config.yaml
hidden_size: 192
num_attention_heads: 2
num_key_value_heads: 2
vocab_size: 2048
hidden_act: "gelu"
norm_eps: 1e-05
bias: "all"
parallel_block: true
init_std_o: 0.0
init_std_up: 0.0413
lr_mult_o: 1.5
lr_head: 0.0076
schedule: "wsd"
final_lr_fraction: 0.0
MLP neurons of a small language model. Each row is named by its layer, matrix (up: input weights; down: output weights) and neuron, and shows model dimensions 32-127. Each number is 500 + 25 x the weight over its row's rms, rounded and kept within 0 to 999. Numbers have three digits each.
After each neuron's rows, "fires on" lists the tokens most often at its 100 highest values on Wikipedia text that the model never trained on; "fires before" lists the tokens most often just after its 100 highest values on Wikipedia text that the model never trained on. A number after a token or word is its count.

L10.up270:497498479492514492568517511496507476499524507502476492515555453492506482485459534523496470496505463483479495532511510513509515546455500491494502502516530521497537500491445506510528498473520492503494502487518532523500510532509521538510534487504481470539485500481515523487518450521504518529
L10.down270:478507520492527497446529522495472499495504513522483519465526491517490550444537516503518513488454485508500521457498501508545454513500505509499450433510496439475517472451447462544505531510480538505481519496481491534495496502459508507501507537509503504532504477529527531486484478533527510494
fires on: "d" 23, "y" 8, "as" 7, "in" 6, "ed" 6, "s" 5
fires before: "ed" 28, "s" 20, "e" 7, "ment" 5, " the" 5, " a" 4

L13.up3:472496484480477507501515530546514543512547493506527502492487471508481513528503501536509521521514493491470505504505480543484507545521486458467471520519522439456458554505460511480496534491492492441542460532492503504466466524520467494504502504511517512495500537479490506488509489514478460500
L13.down3:523480511485512479476489495499519499554499475495495443501475520468509510513520499464478501464437462470478466454517512503509510462464509506509520487477513558520514549530548494471505518473488505500478478473512514473510499490501503518473486510528536511537475487535535495515497499450509497539
fires on: "." 59, "\n" 39
fires before: "\n" 54, " The" 12, " He" 4

L3.up449:465480513523514524475515506459501516539479487478503485460476516518474472507500531501530548489503441473517490485522463481516512530521528501459528499476525534514504475497478510503524516468470487474527511512488530518476520487512504496531471490512512510527491502449470540462501459553470498472
L3.down449:476523540484460484550515524478520500545484532524497511478465517494471473481524510495550534511530474512506469494472490516513534488526544542506449521480548496506486497505508465514531469517467501474504494505498541544508521464455510468538455505475484487504480482511473493495460434521518497519
fires on: "s" 62, " Mc" 16, "vi" 8, "rd" 6, "ne" 5
fires before: "s" 27, "it" 10, "ton" 7, "an" 6

L16.up572:496484519511482477527455458520498489458492500544538472513514448499515492503529474471490532446511463486535520502512541451471513490517502533491486511482525502505494495518502481506505503541514542476494483545542479523495544515532446525493521454495473473465501513468490505498510476504510538511
L16.down572:501519517484504481486475461473493522529494486513492526500511547500525508468527532495532547468487467500488510507523488536495525513511494537455507479503510523511529524454543519515521457475529485486474502487533503565497474471487522541483476505548506465480505489468527505524509478516505475477
fires on: "," 30, "ough" 15, " that" 7, "le" 6, "ly" 5
fires before: " the" 23, "," 20, " it" 7, " " 5, " of" 4

L16.up432:475478522535489502471529518477476487461509513523520479502500445464510500569500509512496501493500519489506502483526499486533460484496506506470508514502474502497522478501508476500467485496544462492502487517476526523533499494557473465493501524492553443530516541477495488484491496556497549533
L16.down432:513483496489473508476468488530464517471525522498503473497559471479465500540549515507486482520469494512486520459462508555549491499503523490492531487463474526483483483514483482531520501454535522489490516472489539539490488482483539484489507521509524513540479489517508490471476502526486515490
fires on: " on" 26, " with" 24, "b" 4, "on" 4, "c" 4
fires before: "ed" 24, " the" 23, "ing" 4, " M" 4, "s" 4

L18.up148:478531531475489511502473491498489544487505498528459517476499523502493547546484526459507472503518512523570497500481457490500496507527513478541531516530480498521497511477551493535507498526504494488504525480504531500497450501455494445501511451456483520517518492482502485525464491479511470466
L18.down148:502502502506522549497462490484503526515456525513513488513494488566523496524470511501517490500507520502506488509497524505462515481506448479523473472521459516479450513556463495482504526474493478508498496484484455458471497553529503491486500488533477484498480532524504524514470485524531536514
fires on: "0" 20, "th" 14, "-" 8, " 2" 6, "l" 5
fires before: "." 45, "le" 8, "er" 6, "d" 4

L3.up726:466516491490508515523512493518462539525494488499523478488522467513494568498497476474489512510540539459516506495525522474499483491496458501498550515467505510481525520484477463528499494534510528477486495483472510478554490452512523486506546502468457497538496527522488547519515557513473515489
L3.down726:486501524480492475486517482473486522501501530470536494473529498472486544474479539510499519534445501427523529524509504458500462514500485442515514533486459533490526522565506512519512543524482505533481507504508499501498504508498487471543501518484485508523503498456505508504519486518451486473
fires on: " work" 21, "duc" 20, "form" 16, " play" 13, " appear" 7
fires before: "ed" 20, "ing" 12, "s" 10, "tion" 9, "ance" 7, "t" 5

L10.up155:459523481506469506482481528532528484504504512483515482453512444472501492487522451488489507490488488528508525493512522474515517484496479482459528509520503519481470499549487444471509491520476519501496499528538534554508515551502529467490519499488462459535508507536566524470494538553471510497
L10.down155:502514491510506525499481515511547475541479536478526475479502471507513503518542494502509496498476441442495543465512509507482520526496472453509515507488508502496504470486494478506496453515501550512452475524532477472500526488480479491545541504523428513458478500506466506507539509506521508511
fires on: "n" 21, "v" 13, "par" 12, "c" 8, "ic" 7
fires before: "ation" 12, "t" 9, "ce" 9, "ed" 8, "ing" 8, "tion" 6

L3.up616:521466503530489537529501514510465540509499466468570518463485459524480525515489512504521478512497472519492497496509520516510500469500520498449466525493522498500471475534493479501508477510503509490499521501500519482480444458517530530443515513518494493535482472502488530510497493543491500459
L3.down616:506511485521513537520521473506508471503465486495500494487474530524461482534528519463533504485504532530471497474466472473517564521525488496493479512492552458502498517492520497524503466463477501494495476511505544529473506484539482477494550493493479461517478551502514548500512475461546485522
fires on: "s" 66, "is" 11, "ment" 8, "as" 5
fires before: "s" 49, "ed" 8, " An" 7, "se" 4

L18.up52:499455517451518491474495521501524510516504512510520461499517465476510531500509501505508543521505510520512509521500478496497499447498485566519525534497494507458544461444527512482532552468472508483513480493485478515523455533471480505481499478506536492515480500520481522507496478475509516496
L18.down52:486491463484490476473489490491478480497483496525521488490488503546526500492477511533481506501445516488463532497500504544502473474456485509503495493533444524502490507483541465526485515515467524531522533472487515487476458472520478502501516479508493494542498488437479476525530493491492500500
fires on: " |" 98
fires before: " 0" 29, " —" 9, " 1" 9, " " 9, " 6" 5, " 3" 5

L5.up512:518470507511511486471567526489523508490488485563490450492456509485476543481529483469482526494501452500506475535521503500465521507516505526496474508545489474505498464504517513461470460495481455474473535522456510476516499502540510485465512480475504490506517446463486454513511491435472543552
L5.down512:502469478468507572509499505514486448508520483488527500493516516518485492516511508522480533485493564512535481467489522509503491499465491476510495505501485516511471445460482476518549446513512507494490473529509492524582508527480482514507551525479453525498518536516499492498512502507497524537
fires on: "===" 41, "oc" 9, "od" 8, "aff" 7, "low" 7, "b" 6
fires before: "\n" 41, "dy" 8, "us" 6, "el" 5

L2.up363:522475485473507446512514520555529508538508516508509513489485482513497510478544500468495477473495509504504492524486515475516520512520495463531510496490422496509475493469506524554507504510489494500472445501550476565475505511493506480516482479510539469498552482491543493507495520526487528502
L2.down363:484491525466499481513519515519518526527504470489525470494471480484474511515544505524494490488536474492552482485487512483475515499487479477508515453511484503497515494458511466488526479492507496494506438522511498530493527494493498496527510476475563487486517501513483490521445512462467540500
fires on: "–0" 35, " Team" 11, " Party" 10, "в" 7, "ne" 7
fires before: ";" 34, " |" 20, "s" 4, "al" 4

L17.up356:486495507516464536492541510484467512513476452505507545440475512466509481494514456553526488501474477483496505516519492496523515545501524484553543477463510484534439465490499487501451517496523484471482492499470457511494498449496538522504483501497511477511496538494505502495492514520525508448
L17.down356:502559489458532481502474486509449490495492493477495508545471512466504515505504542475497510514546459436505554463533504522489473486500518505505478507488511522510541512474508528465527481524508503464497500507534549464523518519481467465522495504524476439497509484445504498479510496482486467532
fires on: "qua" 26, "os" 12, "al" 10, "il" 7, " she" 7, "tro" 4
fires before: "d" 29, "er" 12, "y" 9, "s" 6

L12.up579:487483460534498508540527511512436475483534496468511496513535504431515460472536496466545487489530495469525520481524514530471545506475468493524515507493545481519518485485497526435500511518514521577525476516537500472520523517488512495495507519465541479503492507434507521499512477487498495486
L12.down579:498463498517489535530470508504524508496465498511473458508464483536496479542516500515485522525510449476461501522511479514530458487545517509522518486513517498517490508466536438500469501491507520446483528494512499521450486522496481495499442485534441492457505474511440539520508533502511490499
fires on: "'" 60, "ill" 11, "an" 8, "s" 7
fires before: "s" 50, " T" 4

L16.up578:504485499524558506459508453454521501513528482447518503487493468476522521511500507520457521497542497539525511515481513522547505480483475495489509494501493551505473526506507530481474490502498484521510528507492493529514498517468521504496564533527497490467476527537498552499513583512512528484
L16.down578:528495494490488489461494552500495493505479490523509512524513475471486525519529505502477518497475453516500500476503540515474513546494535510510506490455483496494529481510516489500486513541468534524544477515496489502490499496490487499445461429504525503520539509571530504518525499475547504503
fires on: "man" 23, "ten" 10, " won" 10, "ul" 7, " has" 5
fires before: "d" 30, " the" 10, "der" 8, "u" 5, "do" 4, "age" 4

L13.up366:592467488467480454467453470474459498525463500519524513535528527522533506517510535517487523498495536486525486565468489480474524530478538468506500470523547486515544500524506530506489465470513520470503503460484474536567512483516528479502510488497502456473525509478506460533491518528512517479
L13.down366:515466491488533499506482474488542489518473443480460490511493479505482449493546522485504532520490531456488485500508524497509504510498515505529532494502557480485526504478517531495493432508477548504532529520513501521494496496479492498505475468546487492537517541463512430521496468503474479477
fires on: "ed" 39, " known" 10, "w" 6, "n" 6, " published" 5
fires before: " as" 15, " to" 14, " in" 13, " by" 8, "," 5

L3.up741:507488478486526519494453487498479491541458517474475538502483481498545547513505509492497488529512515464489498485476497478528456487528524519484468527510502484515508500525489495526486492493529510514509487454466497498538523460513501483515527483523488529509538503496499460536481534519493521535
L3.down741:518481474505510513529480509529440507523440504453468479510510507495507513485485493505512483459525502526469500483464503450497459502508479550508448541499522501517474472511487495506478498523506543482509505517478498491540474496499495436523530474519483529493537482522526507518475500475503484530
fires on: " mo" 80, "mu" 10, " Mu" 10
fires before: "ve" 14, "vi" 11, "der" 10, "le" 9, "s" 9, "v" 7

L10.up607:499525500537470469497501546452502494483485514543508498512514499501466532485511500497527435543502507482533452502500536502505495520488474475544515507471482464483466484480467506510489471462551506537502538495510507478506519501528500524481531537515497532485531463497556497485494471483485506478
L10.down607:533499501433525479454489494497485456496516489549490478459527555545491488480517499509450533506493465482498471511476531470466475521513507505479507501491520478522506495507492498510484491473544500493479488489521437499453473459530494503510493497524522516495481471497503470478539507499475488518
fires on: " m" 27, "0" 10, "ite" 7, " Go" 7, "n" 5, "go" 5
fires before: "/" 20, ":" 17, "." 10, "al" 8

L15.up41:528482516495537485489483493480497499518467540517481467507500488526478528474516493504488467494483516466514513482484493480468512506515487474484501480519535530555481479507523506584489478528516518524509476470503556497505475488492527503514521493477443527521513474481520490493460489496495458502
L15.down41:497468526480503463523454483497507472512535492526493536482531464517507508482470510501481539510492465506480518491536508507567472490473530500450470493518531526469509511522508450475480523491487500539450473487462508496484476491512480483487496499499511474521495469508496467534477454482530494524
fires on: "\n" 86, "ur" 5, "o" 4
fires before: "|" 83, "is" 4

L12.up697:526489511506521505492513481503500524494517530526507457481490537537468496514447475517510499499533537522531481474485484482501535498514468456467531479489484497557458554471516524547541454480520513520528493503445504471503488530504476478517499487498475473464480490481473497512527522502516493484
L12.down697:472490494500476541497560523475460476531526581505514524519480532502504507489493507491523470501475500494505495492497504549456525488479466487484493501523511525487513493486524490529483502483455504490510490484514492489500475502493440448506483503508491485516484513498535458473476475486506498533
fires on: "===" 17, "N" 15, "°" 14, "==" 12, "\n" 9, "|" 6
fires before: "\n" 41, "N" 19, " " 9

L17.up553:532477512513488527537471461497519506505521500521455455519512544498477494525506453464489499457519500476490453495485491480508537504480459495517473513544504458538494485540493513502487490459523483470476509474490508488462542514490434512543523528524537451471536492499481503477523468516520502543
L17.down553:509501528514485478510501493488509511488479512474521454495464538512507513502438452504481493525463534500502518445471457502498520518479465478481487482516558562461455529530489461573509497486525494467507539518533458506517505493517475467504473537476478496463464494489510516503520486484520443497
fires on: "===" 74, "==" 10, " ==" 6, "====" 4
fires before: "\n" 96

L15.up109:425536452481534522494526507491516496527500477534529479478503492491478527505525484487488535535489501528485488512484531489491497456507495487507510512476526477492542538545483477523480506478502521550454463501528500470505529519490456514470510480513514482519496525458503525481481484537486491492
L15.down109:487530499509510514446491453465548470558478513520523509501495466474531489485510514525540528472497496500515450504479512534487508502500466527492463523511475500523517466489482520557504491531439492492493482517531506487489526486532508505491502477478465446486505488533507475515468489481472467478
fires on: "," 23, "ough" 17, " that" 13, "if" 8, " However" 7, "f" 5
fires before: " the" 20, " he" 14, "," 13, " it" 5

L16.up55:493488525499468484449471543461508505523490493463564496489501500473490527494477500484572484496482498524501446475546466505507511485515493508549443485503463477485523468497538504473553468518530502506512474517498510508536500465499493510448534472460521480522495516500481499508513496467515513495
L16.down55:458485482469496496474542503532512471470506547527528514482513467504452467474510450498495506505536489489501498495458473471515483504474493504528483498537500501441448515519460467490522479464508524518486492535470540457495503495499522461473489511494467484516531496521492493489514490540532501530
fires on: ";" 37, " |" 26, "L" 8, " Com" 6
fires before: " 0" 28, " 1" 20, " 2" 7

L16.up380:524538473468496523484556541518503491548493478518529482485504514476468488460457497481465491450488507516517519517467461524476541517481475504476482493481531510503535508519478507512515507486498485504518504481549497476500524409512486484420508498475504473500527482488504490491515493506549476504
L16.down380:505518499477517511476541535533487484502494507543519473495474512512435521498487533480450532491493508450457503510504525466473510497479514532526475518500520487481509513501497524463489564449509495507513484495501470482507549474522482509456488480463521482481505496464511456494497485496498491500
fires on: " |" 100
fires before: "\n" 100

L3.up606:485501491518487511484501520493494567468487479561476516509517494519532488553484497544502492544471482520529509527480508478496439490510529481481524500488527535475490514498529495471487494530512508508451522509455535499497502487494494491468539493471537468532507484469495506504485498478505534451
L3.down606:479486550509508485426524465508471495486486517526501527514470519482519484454489493505434498439498504508501538467527516488448496493455502528530501469463485510502510493477514547531501448478500535513448455518472500525510518501574532492542459552465545482505483505506498491493484518531504463507
fires on: "\"" 100
fires before: " " 20, "," 16, "." 10, " and" 5, ";" 5

L3.up411:470511494496432501508503501525522504544498541473501521506517475532518469548456506506516481505483498523506503514524473512492495518525479481529497466442470479511461469462494462508481498454489524491492511504438491497485470525464529504512497503505540448508522527527507495539522555500521512443
L3.down411:446516466502513451518478490532524507508457520529514528515465488507522489531467493489486500515474461461495499508494505465479486511447457471506480472520508538548492486505498519506536500465535507520461477475444523518490489504502484484519500486491488463501535473531531510453519526492506499467
fires on: "leg" 29, "1" 21, "6" 14, "0.0" 9, "4" 4, "d" 4
fires before: " |" 38, "ation" 9, "%" 9, "e" 5, "ed" 5, " m" 5

L3.up113:463497465508520437464485505522504495489527428498508484498509516467505528551495517507505527485496495497508548496481537490513525488517449530501516502488468441504471457492522521503510490534502479493512530493452504513467500496510534506513510482543478479498482506458510464481499474475483506506
L3.down113:495527536466453499520481501502520477514482492471494487508514480482471484506496538466514510507498525475541468519523496491480488499521513435529506513504553502474461519443494510495523525515446547508465501495514495533471461542471492463505452484521481501474479486487484530564500524469519461497
fires on: " member" 45, " group" 24, " song" 9, "ation" 4
fires before: "s" 37, " of" 13, "ship" 7, " was" 4, "," 4, "'" 4

L13.up252:526505448459494496505457485481497478494493510502508512530502547499547538515518512502478498501511537466495511503555475477448478510486472518551494462486483510478487468474492519509503469477519500500477451525503523524560473533480518478514523501519508522497482481520508466529444506491531473457
L13.down252:520500528499420490531496480490503527523491491477511459463481517526507457511539548465522480495486548479507505488488540495468479540497500487508475529508509495463524474518478491492481490509535541499485531512493495563501505534463508548467498483514507506494464524482527508508548456533472503483
fires on: "ing" 24, "ed" 18, " " 18, " known" 5, "ated" 4, "d" 4
fires before: " to" 36, " on" 5, " as" 5, " in" 5, "ed" 4

L17.up548:465430485491522491516542498522507529511520500473463455433503499474532508521532518538497525482472500534488495549515498529516497480525499480498492483520447451492493547436520464499485484523487519508489514493468486564475516458546519525540495478491516527510496472498543514524501501513469528465
L17.down548:456505472488465463522509510506525477528548504480490471513515497470500520451539481498513462519490472491492526501514466517474489499511517509488482522525516501498523507495539493471485521504488522488518487501518495480508510522487531463455459500462488519445499506487478518508508497495521499557
fires on: " |" 16, " 1" 11, " 2" 10, " large" 9, " P" 4
fires before: " |" 34, " —" 10, "st" 6, "%" 4, ";" 4

L2.up385:460460525450510504465487502529504539459469470538502496496512486463468548471505473469476504500527549492493515532499497490470545463492498521479492494521485499497529535513481497506486470487453516501496520482470514474553509479507467477499490502531499492506487469488507487480490485499485543504
L2.down385:471466516520492508540468498537497486492466495513462473509522508525486453496517470495531478470465491503529464526531523490500495515502485495546490481520510485524505492515519496572532534531496481557469494476500490460481507517526469553476531496507488488512506537507498495517466497514560480507
fires on: " ==" 48, "===" 36, "est" 4
fires before: "\n" 88

L8.up522:493503492520515526519533527542499514516495519522511465441467549472514482538436491508527483502487536497487542551488448523512492484525498473487509489488529442504477512469455527539497499525504513507481531495451497502513470469495489491511468506540477488506525453460465503506503497477535511511
L8.down522:477514513467482483503492494484487494487484494495525473518531525490489518480539522504490505487522488500473494514544548548513516524474466507478495511481512504451503527536532473501508488497508440513492437530508464464474503499515503522493456514543519531504494515583511523450470469489443521488
fires on: "or" 27, " ==" 20, "==" 18, "t" 10, " (19" 4
fires before: "\n" 39, "land" 7, "ence" 4

L12.up75:488521507510511519455572528464526492506530487493509467528528491525508529531445499479466510481530485485476498522543471508529513530466518482466494483465453480486529550524468485459496507492490505511532473506521484503477501489460433527478498504548508561490544511494498484476514479539493478518
L12.down75:485523536484494502496502505555523500510522482480510449493512480503503505498511518510507508528499472423468495494516496512502465512479535476454528480483498504467513495518515534435499506461493508503522486472478494525481485512468488500491475484516537496461531515508495483518503522528469494520
fires on: "." 99
fires before: "\n" 33, " The" 17, " He" 13, " This" 4

L15.up173:460508474501509498489551505568487524511470512459477440509530507520457499454513469514507538477498465501485484525486510507477477523494528508478461492498484495464519507471506502495522540517495441517485515463490438502521535502502478526469525475474496496487477458484508499526493524492543454521
L15.down173:512543485506479476513478566530520447513531505489515505513495481499466479500500518497474494484498485493507525524513500522501478492457503491452519529518501517500496516505486484476498508492504535487490514500501516488490554489479491528461501461522540471492486482467494512513445507509494501510
fires on: " |" 57, "es" 14, "s" 9, "." 7
fires before: "\n" 40, " |" 19, " 0" 11, ")" 8

L3.up604:490515489498499472476468539490529531517486498499511493441484511511459520575512477478539507500429507511515540472520517479479489488503522511517500513462542521482512517528542489529521472498532525530493479504511503496478504483561499507460512521465540508533478467468486506481479505489543456513
L3.down604:470482502501519514489501508514538525487519519497434471473501523487468512527534531512479517506503495480459530468520481477527494495467525508524494522507488489516525498473520461490553466475534501529478477522482491466492497504514503493467504551504525492460468501515490492447475475458549499539
fires on: "min" 94, "ction" 5
fires before: "ist" 17, "ute" 16, "ated" 10, "ation" 7, "ate" 5

L12.up173:453522528498493555497555485525513464494488520547519504479489490533435538573487488514471528489496419488482499458509521468524488506503463525517475516528503459506510504474517492491486483492518472484504491487478516500512528477506524509487486503554481498455516492482448531513519491515496479477
L12.down173:520554487460525455494456512496484497478488556470526490516471524486477447439494523495494540508482529492466505524510516529506498508538510517472510568450527455458476531509512479574474461545494498554485509494518530513519511460514476503489520550520512510493528475510498495500511484529485494505
fires on: "===" 37, "or" 21, " ==" 10, "==" 9, "op" 5
fires before: "\n" 59, " of" 7, "ment" 5

L5.up550:453540494510499483501500516509453498472442480515482490502500502531509534533492470487489476531477514540476520508476482556492485528521564503478530470500536542512511494522477464470513522500525503502502494524500481504538514488502517518477471449459505530512493447532438511493484537496479522459
L5.down550:513470477492533500452503484514559476502472507446518494533487479474485492477493510540489516511523469436476491482550496481523502485493512532496537529533491492503511471479503545507480433474502478563512488474522489514517480536475500513503455455553510490487487502496529467509490507489497487524
fires on: "\"" 64, "ence" 5, "re" 4, "ity" 4, "ri" 4
fires before: "." 21, "," 17, " and" 7, " (" 5, " " 5, "s" 5

L3.up168:463485528532489493515464519478464504590500518501501494498482476506496475511480456511496532503501543497517462463497514481515561502528564520458510465484519494513475487507473474471484489475495511499524479505493505477478509448485516455511509508541477510501533474473478547486478528545516459539
L3.down168:509483537479521507494494514503516549454474525509476511518465527517502470533467468439472525525487525455505493468510509505494509476525460522468487484537512516503480486476534455474508475515491499454495500462497512462498560491504496484491513551508504495503511510474486551480539487511511491499
fires on: "s" 67, " Roman" 11, "n" 7, "rd" 4
fires before: "s" 41, "ian" 5, "en" 4, "se" 4, "o" 4

L8.up665:500440463482508522517545480497483496507516500526519486532489503483470545505478444475511541480526521508487487497472455521474554531510503459510476507532536466540482512535483532503511475474470490519489503536484540498508490492498493491466518512427505496504500508527452473516529480497508514525
L8.down665:491478502552532528512446507553513492498499542528503461476468480515488507523520468478480504444487514492516497474466490494510490501493493498493513536523496508519526509479489451507531484528464501538520530477457522512509506565490467507474550498459453479534521500492521534467458514472513526534
fires on: "===" 47, "," 25, ":" 11, " =" 4
fires before: "\n" 60, " including" 4

L12.up68:464436491512492520480489519491495472481479485505498492496504474496469495554506511514485521525535509492449485528532444473497532557503464531458499477525489488489489501505488527498524499548469480429511515514497504474498548547489472489501537492483521527525515481541501461491489506501498460501
L12.down68:503531495484509553496533490459500485476503534498538491462511516494493545474464481514478510483515504469497526490489501527484450474478503512520484517483497528490506463532511480502535505475515458522483495481449492515500507547505520512554476524500478530513483449490441520497503484483486523519
fires on: "\n" 55, "ti" 11, "ric" 6, "N" 6, "ri" 4
fires before: "-" 44, "\n" 17, "ult" 6

L2.up544:493496492471497502470487499497492497469529450526517507470508487500533501499566484550486516528509468493502525506529503500523460512469545498477536480487492532512510464464492447497496467509493491534480521495500536501503504501502511532530525508485492511510492478490478474530497534520524528461
L2.down544:530468527476490487469497519496497525463503500518511497480500491493538494492544536524534519490510499466484491510532526530480475520469542498511514501475485547520514487502557526539522504480491515562485472481521538489458472543520503544514513532448497477500484473484471472552517456482466486459
fires on: " 2015" 19, "\"" 14, " 2022" 10, " 2013" 8, " 2016" 8, " 2023" 7
fires before: " |" 23, "," 21, "." 10, " and" 5, "\n" 4

L15.up378:479496451528504519535468504494484503553483513495518449515521495491490480529524484516491465481521493463528497475491493481531559477523479531530436498536487476481493532530501462466526489492545503489514497553494528514496471532496471490514492467541478483538494540464465486537484455480550511493
L15.down378:500542508500573508447514546486473538505504491458477518488511524528488487502509518503498492517468489477541517547482476519476494486541528481499523505513524487475506471521522510512509514507526483509486505517539497490489478504490526552534501479497470482499505476482484459506561440489489459498
fires on: " U" 20, " office" 14, " member" 14, "ization" 10, "k" 5
fires before: "s" 23, "." 11, "r" 10, "S" 8, " of" 6, "," 5

L5.up344:514501534549512471533484505520543448496479518432484509506466497508465519482573454518501500550537520503507467476490468543519508468471500516489492483485472514504530503530526552522530461467464482470513497495470509460549478553478476502489503492469478471444513510511497468541540518483489511518
L5.down344:470463534499435532543494478509486503472498466494519508532501499490491513509456477550567477462447470461442481491499458496475526541464517477508479513501513464495552509474459484497507490509513521465527469495477496523509516470516526520514484532507505515485504470499520510519491496510544509457
fires on: "ig" 43, "ult" 13, "ut" 11, "ag" 6, "t" 4, "ue" 4
fires before: "ul" 25, "ure" 9, "ur" 8, "en" 7, "on" 6, "h" 4

L3.up655:528457500495500509492542501525471486475515509518491512484528483470466526485447479465509478465508462521488520496466497473463525514522511518463477511505480503543499509494526549540524493501467486508455487545502508492476459480496476532488477531458481496460470521490478479487518517532498523511
L3.down655:520447455530513510473498565514461468535517521515481485508520487474472493526482470490481487483521501535472487482534545489490514459503512503509489486512465534493476477494541442524510487457490508517472519522520505524478514471491547439492504498504499519491497526493468501443501516504515514476
fires on: " 2025" 14, " time" 12, "\"" 9, " 2023" 8, " 2022" 7
fires before: "," 33, "." 20, "\n" 10, " and" 4

L17.up501:501489483477492485533524522494496495498529434528534469490513518505525512499490508480487466515499459497508498488513466434522513494494519484527474504484548499503504519506498505455543505482479479506495475558525510497504496538505446520447571478491506538527482484497483491470532499536529495532
L17.down501:515511482547504473467470478516527480525490503463500535517472529489487509482503450513503512495507506513507466486490566474518492484532467494489521516532486488514548520472509522534454480538534512510492497501463490473497484480509493522550476499517477492497479540454509557503516526512510527487
fires on: "s" 41, "es" 8, "le" 7
fires before: "," 23, "." 22, " and" 8, " with" 4

L15.up725:492478493506491554527512491555520503503469510509544486499511481494483518491450487467463513513508521472512444465457490494480520494510497502477532503512483484554471482507481487497545513490478495466490503511483484528495550541470519534512497506502503534534519489504489520493487523478517464490
L15.down725:500508514480505498493490494487475493540455504485448546478518532492484498488522511542530496530493489520525519526491497516480537520477511501521479500503537489506479507495507474473469542526536491496515453492500519485470489472517513503488519489474473515471480500493503539497505474517497507426
fires on: "'" 78, "al" 4, " lo" 4
fires before: "s" 71, "t" 4

L5.up510:523507464502520505495511497512478487500563493509514482469521471528488499523470509526480494491493444483520501505479512498506492485519507514488497471546492502553443527537487505506496509553506498444528471539554514504492526439501516514469498489533520508520475496499499522542541501482489518503
L5.down510:503529486483554489494523486505529496514544456502513486492513490489547537500497509473482489505472506512429536507527512528485500493459501500498469489483513491503499499490468481502460522450492523514523539458498517530478507539498498467520491469483475556508509493496464528509477470484481505544
fires on: "tra" 21, "ver" 16, "if" 13, "et" 9, "ative" 7
fires before: "s" 22, "ic" 17, "ct" 12, "y" 9, "ed" 4, "c" 4

L17.up662:494472518516474517516455453484539497504574502485506486537466471475514503573511494520455494496497478532507530463523520491544473473509502539461499517503501502490490494508493467482483512500526494512526497515551485525495433524492525492488506522506560517495470520516505485509496516499530545479
L17.down662:523515527529497473506518458525505502502507503471489496549465500487459521492565492458515529491512478501526569409509509537505490504490480537456472522450486524509495512530516498520480533451522521511496523542523513525462512492481526472517463476472499484482503485490482517522455502531497509474
fires on: " with" 30, "ta" 20, "d" 10, "ma" 7, "ra" 6, "man" 6
fires before: "in" 38, " the" 9, " a" 7, "der" 6, "d" 4, "ri" 4

L10.up765:476494514457504504467482505511533505513543483488464446530478512497509524471496491480480529481484489500464499516506492514470494496545534475503523490488497483490430539543501527511475485447518500468485485499484490490497498507499443496500495475548490575481525495431528492508501542567506495516
L10.down765:481518465492510503520465502522469461513520503475549464485515489528534518486543504514484489520528478483499523496457570517532480476493531498457520545466492509470508487463516529459518493450504487538490480483494503523514485495518477525487510458499544508475514487503529513489468489498504540474
fires on: "." 59, "i" 8, "\n" 8, ")." 5, "ite" 5, "ic" 4
fires before: "\n" 29, " The" 11, "or" 5, ":" 5